From a checkpoint of a small transformer trained on Wikipedia.
Size: 14 layers, width 384, 3 heads of 128, 26.3M parameters.
Architecture: RMSNorm before each block, rotary positions, no biases in attention or MLP, untied embeddings, capped logits.
MLP neurons of a small language model. Each row is named by its layer, matrix (down: output weights) and neuron, and shows model dimensions 96-159. Each number is 50 + 12 x the weight over its row's rms, rounded and kept within 0 to 99.
After each neuron's rows, "fires before" lists the tokens most often just after its 100 highest values on Wikipedia text that the model never trained on.

L10.down960:55 57 58 37 53 49 52 44 60 62 57 51 35 42 43 30 45 94 26 54 43 59 55 56 48 50 75 47 53 36 61 59 46 36 64 34 63 22 62 66 84 46 57 51 40 41 62 58 54 53 49 57 57 67 57 38 59 47 56 52 58 49 52 62
fires before: "ly", "ely", "ed", "ing", "ary", " to"

L7.down1193:52 49 47 45 44 26 60 33 36 64 65 64 74 30 46 49 49 63 47 55 38 51 42 58 52 45 40 49 40 42 58 44 44 22 70 40 49 56 46 24 39 46 28 29 63 32 42 35 45 38 46 62 36 78 55 48 60 54 42 71 63 51 53 36
fires before: "ation", "ing", "ive", "es", "er", "ington"

L10.down1036:45 54 61 52 52 59 50 30 76 69 60 48 56 55 31 31 37 61 49 50 63 43 56 42 54 37 59 32 57 73 26 58 41 69 25 28 64 38 44 56 64 49 57 39 41 45 53 62 64 48 34 58 32 41 63 34 54 51 47 39 31 44 44 41
fires before: "y", "ian", "ily", "ied", "i", "oun"

L7.down26:54 56 60 58 55 66 44 35 58 50 56 36 51 41 49 56 37 47 64 60 60 52 58 45 47 58 70 46 49 58 55 61 29 61 58 48 37 52 42 60 42 36 27 49 76 63 54 65 64 40 65 42 62 61 41 52 34 36 58 50 40 40 52 52
fires before: ",", ".", " in", ")", "),", ")."

L2.down236:37 16 34 50 51 26 26 66 27 42 14 59 43 29 36 56 61 28 51 71 49 47 45 44 58 39 71 51 62 59 52 68 43 36 44 31 42 56 50 28 54 48 57 55 48 32 58 54 56 37 65 65 67 45 27 39 54 45 38 60 62 60 78 52
fires before: " ", "ond", "ret", "ur", "an", "ic"

L10.down1388:62 46 59 55 27 55 46 42 46 41 58 34 31 52 57 40 49 50 57 68 58 33 55 59 58 49 45 66 57 39 37 40 27 52 46 51 58 53 52 48 48 52 48 44 40 20 46 52 66 56 70 54 19 48 54 60 65 61 54 61 48 68 30 43
fires before: "\n", "u"

L7.down931:59 42 38 52 52 36 40 53 44 25 46 50 49 61 50 41 64 68 44 51 56 55 72 43 18 41 62 35 51 52 54 35 61 46 48 27 43 45 67 22 48 37 43 48 64 56 58 50 48 59 65 53 53 43 55 68 56 43 64 23 51 42 80 45
fires before: "\n", "-"

L10.down335:61 34 35 46 36 47 27 70 46 38 35 60 55 68 36 45 43 67 60 45 41 55 47 48 30 42 52 48 53 39 49 34 47 37 64 42 52 65 52 14 45 44 67 42 65 46 42 49 42 52 30 64 47 47 62 49 36 69 48 57 45 57 33 46
fires before: "1", "*", "et", "2", "6", "5"

L6.down909:49 53 48 66 60 56 20 56 62 49 47 52 47 62 53 54 44 61 59 31 69 57 52 35 59 45 58 40 36 42 49 58 69 43 48 50 42 54 48 55 48 37 59 49 49 49 68 46 49 63 33 51 40 41 75 50 50 54 55 59 46 43 60 57
fires before: " ", "\n", " .", " —", " I"

L7.down383:62 44 46 66 38 35 36 50 48 64 48 44 62 85 58 33 41 57 52 37 29 52 40 49 50 46 58 40 44 36 56 64 55 35 66 62 37 53 75 38 72 78 60 56 60 53 46 47 66 61 33 59 41 48 63 71 36 52 57 45 57 58 64 49
fires before: " ", "\n", "ch", "ad", "le"

L10.down972:67 59 62 47 83 61 84 52 58 42 21 58 42 58 47 70 44 63 63 73 49 46 49 64 31 58 29 45 51 45 46 36 39 47 47 56 56 42 42 53 37 52 45 53 43 76 39 52 48 26 35 42 51 39 53 58 56 48 59 31 48 59 48 41
fires before: "–", ")", ":"

L7.down100:33 61 78 76 40 51 60 41 44 48 63 63 49 62 79 60 61 43 45 50 63 32 56 60 42 45 50 64 38 45 68 38 43 65 85 50 49 55 65 33 69 60 43 50 49 36 42 52 39 30 43 71 56 50 44 46 54 57 44 42 38 49 53 44
fires before: "ing", "es", "ed", " in", "ary", "u"

L7.down584:48 45 61 36 67 53 49 43 54 60 53 72 62 47 33 51 42 35 55 65 47 61 64 46 54 64 45 53 54 47 27 48 28 71 58 62 41 56 65 68 38 50 51 41 49 35 73 17 47 51 63 49 66 64 61 30 50 52 25 54 46 54 58 47
fires before: ",", " as", " the", " to", " of", " a"

L2.down980:54 66 48 36 27 30 84 52 38 58 55 59 57 38 54 59 34 40 56 64 62 54 59 48 49 61 52 45 55 38 72 28 53 54 80 54 45 45 38 51 63 51 51 52 75 42 56 41 69 71 64 39 63 45 60 74 43 59 44 53 50 51 56 42
fires before: "er", "est", "son", "ge", "b", " |"

L2.down1361:48 51 52 57 53 48 45 70 41 63 55 75 42 57 55 62 48 55 63 28 46 56 62 54 60 57 71 56 27 39 53 37 53 47 42 45 66 49 30 33 56 44 41 54 60 41 43 53 63 49 45 52 47 58 48 44 23 56 41 56 72 43 46 42
fires before: "ag", "um", ".", "iving", "e", "ama"

L10.down1285:61 41 55 32 64 65 22 57 62 42 47 48 47 55 76 36 35 49 39 62 54 61 29 60 52 40 56 73 55 39 63 54 77 66 70 44 56 52 69 33 37 53 53 47 35 56 45 36 66 49 39 50 52 66 53 37 54 63 29 53 50 19 47 61
fires before: " |", ":", "ust", "e", "6", "."

L10.down390:52 64 56 49 51 53 46 51 38 58 15 65 51 62 25 42 48 44 46 62 41 47 51 41 49 55 28 59 80 76 57 45 49 39 55 63 47 44 57 47 33 60 49 39 46 39 76 46 47 44 40 32 49 58 33 43 24 49 40 46 39 35 56 39
fires before: "9", "0"

L10.down1354:50 61 48 80 52 67 34 52 56 54 48 50 46 52 36 46 47 37 59 69 55 47 37 65 44 34 50 66 38 70 76 66 27 63 42 51 50 47 66 42 56 36 39 31 45 62 56 43 54 37 37 38 54 68 56 52 40 67 62 38 40 62 54 47
fires before: "0", "2", "7", "3", "6"

L7.down129:59 58 56 54 38 52 61 44 60 50 55 53 58 47 37 54 38 45 64 46 25 61 42 59 49 36 65 43 48 31 38 43 55 43 67 50 36 54 40 38 54 40 53 47 56 45 52 26 54 37 35 39 45 49 56 52 39 48 54 52 38 30 39 50
fires before: "9", "4", "8", "2", "7", "5"

L7.down748:50 44 45 53 69 53 56 39 58 56 56 45 63 44 27 45 45 79 42 41 58 54 53 50 35 46 64 52 49 22 43 44 49 42 33 55 64 53 36 55 45 50 50 39 44 54 44 48 51 39 76 62 51 50 67 23 22 46 51 51 52 36 64 57
fires before: "0", "2", "1", "5", "4", "6"

L7.down1281:40 40 49 51 44 42 40 62 51 44 53 53 42 65 62 46 33 30 47 37 45 51 80 37 62 48 76 48 46 48 41 56 48 48 65 76 43 53 42 66 54 46 23 51 68 39 42 50 54 53 52 52 34 74 59 60 53 52 46 50 54 50 44 56
fires before: "ad", "ag", "um", "ade", "iving", "ack"

L2.down339:57 38 51 54 74 43 36 55 54 74 65 53 31 42 40 77 31 49 59 58 54 40 66 44 53 65 61 62 56 31 56 47 43 56 51 44 41 42 44 69 51 50 39 34 45 49 33 46 60 64 59 49 70 58 59 27 59 74 35 73 41 53 44 46
fires before: "R", "e", "on", "uc", "a", " K"

L10.down246:68 66 41 52 43 61 44 37 34 35 48 59 36 32 49 54 51 92 47 51 40 46 65 36 43 44 62 58 43 57 23 56 31 42 36 57 54 55 66 38 28 42 46 65 47 54 45 53 52 61 58 60 63 55 62 66 56 41 47 42 52 32 53 55
fires before: "\n"

L6.down1412:44 45 31 61 56 47 38 59 39 51 46 39 63 76 40 36 56 46 55 47 47 31 66 61 46 58 55 43 58 54 52 54 64 47 48 62 55 49 46 24 40 42 48 57 37 58 58 43 62 50 62 51 70 43 35 59 72 49 48 65 35 80 41 43
fires before: "2", "1", ":"

L2.down640:55 75 48 63 68 50 46 32 45 67 75 48 31 38 46 57 59 46 54 45 60 57 45 49 39 67 60 56 48 63 51 20 61 31 66 52 44 52 51 37 48 44 55 48 49 38 69 82 55 21 32 60 40 55 38 44 41 51 46 42 50 41 47 61
fires before: " a", " an", "er", "|", "way"

L6.down1414:51 49 91 58 60 52 52 33 66 48 43 39 45 38 48 55 29 58 40 50 52 44 58 65 41 48 62 55 54 30 55 74 44 57 35 67 56 64 68 61 39 47 48 50 53 54 48 57 59 62 34 52 50 46 33 38 46 47 54 43 61 36 35 40
fires before: " to", "ed", ".", "s", "ing"

L2.down1216:31 31 55 65 72 49 38 58 37 40 35 48 46 67 54 50 52 49 69 59 45 64 57 40 43 42 50 32 48 69 78 52 43 34 41 45 49 66 50 54 54 34 49 45 61 53 48 31 55 55 48 52 58 45 42 42 49 74 29 41 56 52 57 28
fires before: "lege", "if", "om", "por", "p"

L7.down1114:52 48 51 40 57 66 33 42 66 60 54 43 53 53 39 60 25 44 56 73 44 32 66 50 79 57 50 26 53 50 42 39 30 57 53 50 59 33 44 47 49 62 52 40 64 66 67 31 57 39 51 38 67 52 55 55 55 52 48 56 38 62 44 53
fires before: ".", " of", ",", " for", " to", " in"

L10.down1080:40 81 52 43 64 37 24 35 67 51 39 39 43 34 46 59 31 71 41 33 66 39 61 35 25 39 51 63 72 59 47 60 63 66 51 56 38 47 55 52 48 43 33 37 48 44 69 61 55 55 59 44 36 79 53 28 55 47 38 46 34 58 25 59
fires before: "io", "ents", "y", "ies", "ent", "ied"

L2.down740:72 37 52 54 69 32 64 54 60 48 61 51 29 32 59 56 46 55 36 39 64 41 53 46 73 34 79 59 59 57 42 65 53 51 58 42 46 78 48 56 43 38 31 40 75 36 44 62 65 46 60 67 43 53 40 63 61 63 67 72 43 58 64 55
fires before: "9", "8", " |", "6", "4", "7"

L7.down685:37 39 66 55 41 54 35 58 63 50 66 53 52 46 54 47 38 52 37 61 75 46 31 43 61 49 35 40 26 47 26 56 41 63 58 50 45 57 35 52 26 46 42 42 48 54 45 75 47 53 49 49 64 30 39 41 63 59 63 64 43 36 62 46
fires before: "it", ",", " gu", " and", "um", "ing"

L2.down661:54 42 34 54 65 41 43 26 58 47 53 60 62 55 47 66 52 57 50 38 52 68 35 50 58 51 69 49 26 63 70 43 45 60 39 68 66 52 47 55 35 30 36 34 52 45 24 53 62 57 46 52 51 59 61 36 38 62 52 68 56 43 44 30
fires before: "ag", ".", "um", "iving", "ama", "itions"

L7.down479:53 61 51 63 42 53 54 37 41 40 39 38 60 50 49 48 44 43 57 46 47 58 36 47 37 63 66 34 53 63 39 53 66 73 47 44 44 54 69 51 41 41 37 49 48 43 24 41 40 60 65 39 61 33 66 59 61 47 45 65 52 54 50 45
fires before: "2", "1", "3", "4", "0", "5"

L10.down1004:48 42 60 51 41 43 50 56 44 55 56 57 52 50 43 51 33 60 54 52 50 45 53 45 66 49 42 79 59 55 61 63 46 33 79 33 48 42 55 51 62 47 54 29 36 65 59 65 35 55 46 26 40 43 57 24 49 38 34 58 38 63 37 65
fires before: "a", "an", "ia", "e"

L7.down929:46 59 59 46 62 46 48 58 56 49 49 48 32 49 64 40 66 38 44 34 39 55 55 53 36 36 70 44 60 56 50 51 50 52 57 65 53 62 59 39 35 31 56 49 55 50 72 47 47 36 55 61 63 48 40 53 34 64 54 76 33 32 57 49
fires before: "9", "iet", "8", "ial", "4"

L6.down250:54 50 46 53 65 49 47 38 49 54 69 39 51 50 48 25 46 56 76 52 56 64 72 65 47 66 75 13 44 48 59 54 44 59 49 34 69 51 56 50 51 49 52 44 48 70 55 45 66 60 42 58 69 45 55 42 47 47 55 42 68 62 45 47
fires before: "1", "0", "8", "3", "2"

L7.down999:43 35 75 50 40 39 62 29 43 37 46 57 81 48 49 37 55 44 53 58 30 48 67 49 71 51 66 60 68 47 36 29 49 56 40 58 57 60 74 64 42 45 43 43 81 56 37 68 35 45 66 73 69 61 47 75 66 52 53 56 42 42 57 38
fires before: "9", "0", "1", "2"

L7.down933:41 50 52 35 53 36 46 39 55 48 63 44 41 36 44 53 34 54 70 73 80 59 38 56 36 56 49 40 63 50 33 49 48 55 53 37 43 32 47 45 37 51 32 37 60 56 43 31 47 47 74 66 65 59 47 43 24 66 47 45 62 41 47 44
fires before: ",", " of", "==", " in"

L7.down1165:43 64 38 53 65 32 57 48 42 34 51 42 54 55 38 32 67 25 58 43 53 61 55 46 40 64 59 46 58 36 69 47 62 85 47 46 54 36 34 53 33 35 50 49 46 42 48 56 61 47 67 53 67 51 46 26 67 54 50 53 30 52 56 42
fires before: "==", " ==", "istory", "The", "D"

L6.down1357:63 31 57 50 85 39 39 52 53 35 57 47 59 40 51 56 41 53 62 33 69 58 46 54 51 60 45 27 36 45 55 33 56 55 41 40 62 49 47 45 43 46 40 44 38 59 49 61 37 44 35 56 38 30 53 47 33 36 47 50 60 57 50 68
fires before: "ial", " of", " as", "ers", "er", "it"

L2.down840:44 69 66 71 53 47 49 42 45 53 60 43 62 52 55 60 54 43 22 68 53 57 53 64 35 57 44 53 45 58 54 50 59 35 55 73 35 52 59 27 44 44 45 46 68 57 39 51 56 62 50 48 32 70 45 55 43 52 56 44 64 47 30 64
fires before: "\n", "up", "es"

L2.down770:43 57 43 57 64 43 59 41 60 44 60 54 55 74 50 52 48 50 55 39 41 80 48 47 39 45 53 62 47 53 38 33 58 58 74 73 75 42 71 52 50 44 50 25 57 34 35 38 81 48 50 61 50 70 47 44 20 70 65 45 47 42 41 45
fires before: "ag", "ust", "oin", "ud", ".", "ama"

L2.down1190:39 47 42 54 42 38 55 47 53 59 65 54 47 56 58 61 31 72 57 63 57 58 49 61 56 52 42 58 54 63 57 51 24 42 49 41 41 59 51 40 50 52 47 41 42 69 58 57 56 62 47 51 61 66 66 60 88 63 43 63 45 78 35 41
fires before: "ian", "an", "es", "ia", "a"

L10.down398:53 37 46 67 47 63 34 62 28 60 54 39 55 28 22 56 47 51 63 48 51 36 58 44 55 40 33 63 43 49 38 50 48 36 44 65 45 53 58 31 56 16 30 44 61 42 30 33 58 52 59 56 48 57 47 37 70 68 53 59 50 56 44 33
fires before: "a", "an"

L2.down1524:43 49 52 57 45 34 35 39 60 60 58 47 33 51 48 56 67 86 61 50 43 46 60 39 24 49 64 37 62 43 59 55 57 66 64 44 42 47 54 49 44 52 46 62 74 56 41 47 44 47 50 51 35 66 71 51 74 50 27 51 52 54 50 52
fires before: "ound", "ch", "r", "my", "g", "ran"

L10.down800:50 61 48 59 60 46 46 55 52 44 34 62 53 44 53 57 66 30 40 38 47 56 58 48 33 50 40 59 47 64 21 44 56 39 39 39 52 58 63 57 49 59 53 48 63 70 30 51 50 40 56 49 53 49 50 61 52 31 45 61 42 54 50 64
fires before: "-", "\n", "|", ":", "===", " -"

L6.down85:60 61 41 57 68 37 46 45 43 56 55 48 48 54 55 42 34 39 30 37 45 53 63 59 29 44 52 53 48 43 39 23 45 35 57 62 56 47 59 58 26 50 45 29 57 42 28 50 67 57 60 55 48 52 53 56 43 39 55 55 43 37 71 61
fires before: "-", "\n", " ", "|"

L2.down1489:29 59 46 49 57 41 62 51 80 41 60 46 34 71 47 38 39 65 45 51 60 42 31 39 40 44 47 57 42 54 30 40 56 62 45 46 49 43 19 26 54 34 51 53 50 45 61 38 64 50 54 50 54 65 40 72 62 49 58 49 70 31 45 36
fires before: "y", "iz", "ic", "ized", " of", "man"

L6.down848:55 73 53 70 42 49 39 55 59 42 51 55 44 41 55 43 42 73 46 77 59 46 65 61 48 53 35 44 58 49 43 54 37 60 53 33 67 46 51 52 35 51 42 46 37 49 53 62 50 52 77 41 51 41 50 72 42 41 65 28 41 41 52 40
fires before: "\n"

L6.down1022:41 54 76 59 69 42 36 46 57 23 41 60 34 47 36 34 57 57 44 52 69 41 46 48 59 68 31 53 57 40 74 60 62 52 43 32 72 29 59 65 60 53 51 53 56 56 48 61 30 33 54 40 21 61 63 47 53 61 51 42 66 35 43 51
fires before: "s", " of", "ing", "ed", "er", ":"

L7.down1152:79 45 63 65 42 44 48 62 53 38 37 30 56 46 21 38 38 51 60 52 44 52 54 44 45 41 54 52 49 62 61 26 51 55 24 78 44 63 81 46 50 67 29 70 47 41 37 48 76 57 54 52 52 53 42 63 65 59 53 50 40 57 47 62
fires before: ",", ".", "\n", " in"

L10.down1240:70 51 49 61 73 51 34 53 59 47 57 47 60 44 57 40 57 71 59 60 51 62 60 41 40 40 73 51 47 59 43 31 43 56 64 53 67 37 53 23 36 62 56 50 71 42 50 28 63 41 41 51 34 65 54 46 43 53 65 44 60 46 49 36
fires before: "1", "2", "3"

L7.down1154:61 45 42 67 54 56 64 54 26 52 45 50 70 45 36 60 61 67 57 68 60 44 47 39 66 31 72 67 58 53 26 48 58 53 35 59 38 40 56 49 45 49 49 58 33 40 49 44 49 46 56 45 57 42 69 44 52 61 41 63 40 32 50 46
fires before: "0", "4", "5", "2", "3", "1"

L6.down1322:58 60 58 67 52 41 52 51 42 50 47 48 75 68 42 51 44 54 32 61 45 46 40 49 57 44 38 40 50 73 54 41 44 64 38 62 72 52 69 41 41 54 47 49 65 47 48 52 55 62 68 49 73 60 25 58 37 72 57 49 58 36 40 36
fires before: "1", "2", "9", "0"

L7.down1294:43 43 54 61 46 39 29 31 43 54 41 55 44 28 47 61 55 59 37 46 64 43 58 44 46 32 73 28 43 55 30 46 46 13 57 64 50 44 47 48 42 48 37 39 58 49 54 64 49 46 35 53 53 46 50 31 66 69 24 43 25 82 58 55
fires before: "a", "i", "an", "e", "ience", "ation"

L10.down1158:29 53 55 58 45 58 53 61 60 50 76 56 46 45 41 53 48 57 35 57 57 47 58 61 17 52 51 45 39 52 53 58 33 40 42 40 35 54 61 40 49 46 53 37 45 72 56 51 76 64 54 67 66 62 62 47 49 74 61 43 49 48 29 47
fires before: "2", "1", "3", " was", " |", "one"

L10.down1412:79 40 42 72 52 62 53 43 53 50 68 48 62 49 47 54 48 48 60 51 64 53 45 58 67 42 53 64 86 57 45 28 51 40 67 61 66 64 52 28 48 34 73 32 47 37 27 44 52 52 51 35 56 67 55 70 49 65 53 31 34 53 47 57
fires before: ";", "1", "2", "4", "["

L10.down408:54 61 42 34 47 50 27 57 65 42 40 65 37 26 41 58 59 34 44 49 42 56 61 60 43 61 47 33 44 37 67 54 60 40 55 47 42 34 40 31 44 62 49 53 56 69 55 42 50 56 75 59 62 56 41 65 75 56 31 54 52 46 34 60
fires before: "1", "2", "3", "0", "9"

L10.down187:57 66 72 43 43 48 52 26 66 70 55 59 37 21 41 50 47 49 44 52 45 60 66 60 46 26 48 70 52 62 59 62 25 68 47 71 48 46 64 49 31 47 51 48 41 59 71 28 43 82 43 60 44 70 56 48 59 33 20 58 44 29 43 42
fires before: "ed", "osed", "ing", "es", "oun"

L6.down768:54 65 61 43 59 54 44 58 49 54 63 32 53 65 55 48 33 47 59 61 59 44 52 46 50 47 45 53 41 53 58 38 51 73 58 53 47 58 51 38 79 49 41 58 60 61 59 56 39 31 47 40 66 66 51 71 58 75 51 62 54 49 47 40
fires before: "ed", "et", "er", "s", "ing"

L6.down362:64 61 56 58 46 51 60 51 52 58 64 63 27 40 53 32 53 47 40 64 61 48 56 67 26 70 70 44 59 52 50 43 46 69 31 42 57 45 79 63 35 35 44 32 59 49 69 59 38 67 52 59 61 38 61 49 50 74 44 25 45 50 54 60
fires before: "\n"

L7.down1508:73 59 27 72 54 57 38 59 43 58 34 52 62 50 60 49 53 76 61 36 57 63 38 55 51 40 55 67 46 49 44 19 40 42 65 46 61 54 59 40 39 48 56 45 69 44 33 37 44 57 43 51 28 62 63 53 36 86 50 49 58 72 70 66
fires before: "2", "1", "ide"

L10.down1121:52 51 74 68 46 55 39 58 62 37 71 55 47 41 45 55 39 64 68 68 58 64 55 45 45 57 46 60 27 44 45 49 60 56 43 44 39 58 41 54 41 32 62 31 56 58 52 69 77 51 40 57 53 58 58 50 40 63 54 27 53 55 35 42
fires before: ",", ".", "==", " and"

L10.down1478:35 48 38 50 37 46 64 56 41 57 31 30 48 42 60 41 55 44 50 53 47 60 57 41 48 41 62 32 52 53 57 45 65 08 55 39 78 53 42 37 62 43 34 49 57 46 57 47 55 60 27 48 52 30 62 46 23 59 27 62 38 39 57 40
fires before: "lege", "lect", "om", "es", "or", "che"

L6.down257:54 42 52 63 46 44 53 42 52 45 62 51 44 58 75 39 56 49 38 66 68 56 58 38 33 68 52 35 63 67 44 44 48 59 56 60 51 43 69 27 52 17 59 46 74 45 40 38 65 59 36 48 52 83 66 34 34 60 59 53 45 74 53 55
fires before: "\n"

L6.down1081:72 36 72 51 56 38 52 49 53 51 69 46 51 53 65 41 38 33 37 50 37 51 54 43 24 13 61 43 40 54 34 40 58 53 75 39 40 54 52 76 34 59 33 53 70 55 63 65 77 50 61 53 65 35 67 65 44 48 75 51 71 43 55 68
fires before: " ", "\n", " C", " D", " A"

L10.down1353:47 40 57 54 38 32 37 59 59 27 42 46 52 60 56 30 41 53 49 62 72 54 34 57 42 38 44 45 69 43 64 46 52 65 31 41 62 59 48 33 32 50 51 46 42 70 64 42 47 49 52 65 51 30 47 35 78 53 59 48 40 43 72 45
fires before: "\n", "==", " ==", " |", ":"

L6.down70:73 51 43 41 48 36 47 37 64 78 59 47 88 59 48 28 73 70 74 48 62 47 47 54 36 29 53 38 62 68 36 44 29 55 62 52 50 54 30 61 37 52 53 50 49 47 32 52 54 50 49 20 54 46 35 56 30 52 51 33 53 49 49 66
fires before: " ", " S", " V", " \"", " J"

L6.down1471:58 42 60 56 62 36 71 36 65 36 62 65 48 50 35 37 42 55 56 52 50 56 54 50 57 67 52 47 32 77 45 36 53 34 47 42 50 52 62 28 49 67 48 54 41 66 42 76 51 27 57 38 48 61 57 55 62 59 60 51 44 47 48 47
fires before: "ed", "et", "s", "ing"

L10.down1252:46 50 46 52 42 41 76 45 61 64 52 48 68 49 42 48 43 37 53 48 41 59 56 47 52 38 71 46 65 50 51 63 39 21 27 48 20 59 60 64 64 72 39 60 63 50 46 68 50 67 48 46 55 45 69 64 45 27 61 39 48 42 68 60
fires before: " ", "\n", " the"

L6.down652:40 69 71 56 16 45 71 41 63 30 53 32 45 35 59 54 52 41 58 62 28 48 21 51 68 71 50 34 57 43 56 55 61 52 54 49 50 57 40 42 80 49 52 57 43 44 35 59 56 59 39 61 54 61 53 64 41 62 43 49 46 52 60 73
fires before: " |", "us", "ity", "ington", "ast", ";"

L10.down587:50 40 52 45 47 67 64 59 71 43 45 49 31 41 39 61 49 56 41 48 29 50 32 30 53 40 44 61 57 30 40 30 37 36 55 53 37 45 79 54 52 92 76 70 43 39 62 40 43 59 40 52 46 25 41 58 55 54 57 38 60 59 58 43
fires before: "\n", " |", " "

L6.down1095:45 56 80 60 55 60 52 48 66 46 58 45 58 58 38 55 44 84 61 67 41 32 54 60 49 44 34 35 58 46 57 43 55 32 60 43 67 42 43 50 33 34 30 44 57 66 61 35 58 46 58 79 69 58 67 68 50 48 82 54 56 53 13 37
fires before: "s", "–", ")", " |", " –", "ity"

L2.down1240:69 68 52 69 69 51 38 39 43 36 48 61 37 43 59 42 36 70 46 57 64 58 52 47 40 31 59 34 50 53 48 46 59 63 45 34 56 52 71 50 21 42 28 60 57 28 43 42 67 37 40 60 56 66 50 60 62 42 72 50 52 41 50 46
fires before: "==", "-", "\n", "The", "1"

L2.down401:40 54 59 48 58 64 34 46 45 35 50 37 65 48 31 40 53 68 39 54 53 77 54 63 55 30 47 69 59 55 24 38 32 47 60 31 67 56 56 58 57 44 36 47 39 34 40 49 51 44 55 61 35 59 48 25 61 46 53 37 71 39 48 46
fires before: "ed", "ing", "er", "s"

L2.down636:63 78 64 65 47 34 45 62 74 43 25 34 50 30 36 56 26 59 59 59 32 72 40 51 47 50 74 46 65 40 39 67 41 45 49 57 44 59 58 56 44 55 36 60 42 44 30 53 54 64 46 47 39 57 62 34 41 44 45 69 41 37 56 53
fires before: "0", " to", ".", "ed", "6"

L10.down674:46 39 53 30 32 44 42 58 57 38 41 41 52 48 60 47 64 71 44 46 58 72 14 51 40 52 38 51 62 21 46 50 68 49 52 36 47 66 54 61 29 35 56 48 42 52 29 49 66 72 34 50 53 33 53 54 46 45 55 60 36 56 54 53
fires before: "\n", " He", "=="

L6.down824:59 63 61 57 44 35 42 52 63 29 43 57 59 37 58 53 44 53 46 41 54 37 44 28 59 34 54 43 57 65 39 44 49 64 21 30 28 48 72 62 35 42 26 45 50 19 58 43 49 45 63 47 54 63 41 56 35 72 62 49 39 32 71 34
fires before: ":", "s", " (", "0", "9"

L6.down1087:55 54 57 49 30 59 47 82 46 47 34 53 65 61 43 55 54 50 71 69 37 53 56 53 58 57 49 47 58 39 44 39 59 48 49 54 38 57 48 33 48 45 73 30 68 32 43 32 28 51 55 52 40 63 56 69 45 31 59 74 36 50 51 27
fires before: "1", "2"

L10.down531:50 48 42 57 48 63 46 62 59 26 56 84 30 49 50 25 54 54 40 51 50 47 60 41 46 58 29 55 44 27 58 53 67 35 54 49 43 16 63 59 49 51 37 32 59 41 51 56 39 31 38 58 64 43 53 47 42 77 55 52 43 51 36 60
fires before: "1", "ing", "0", " this"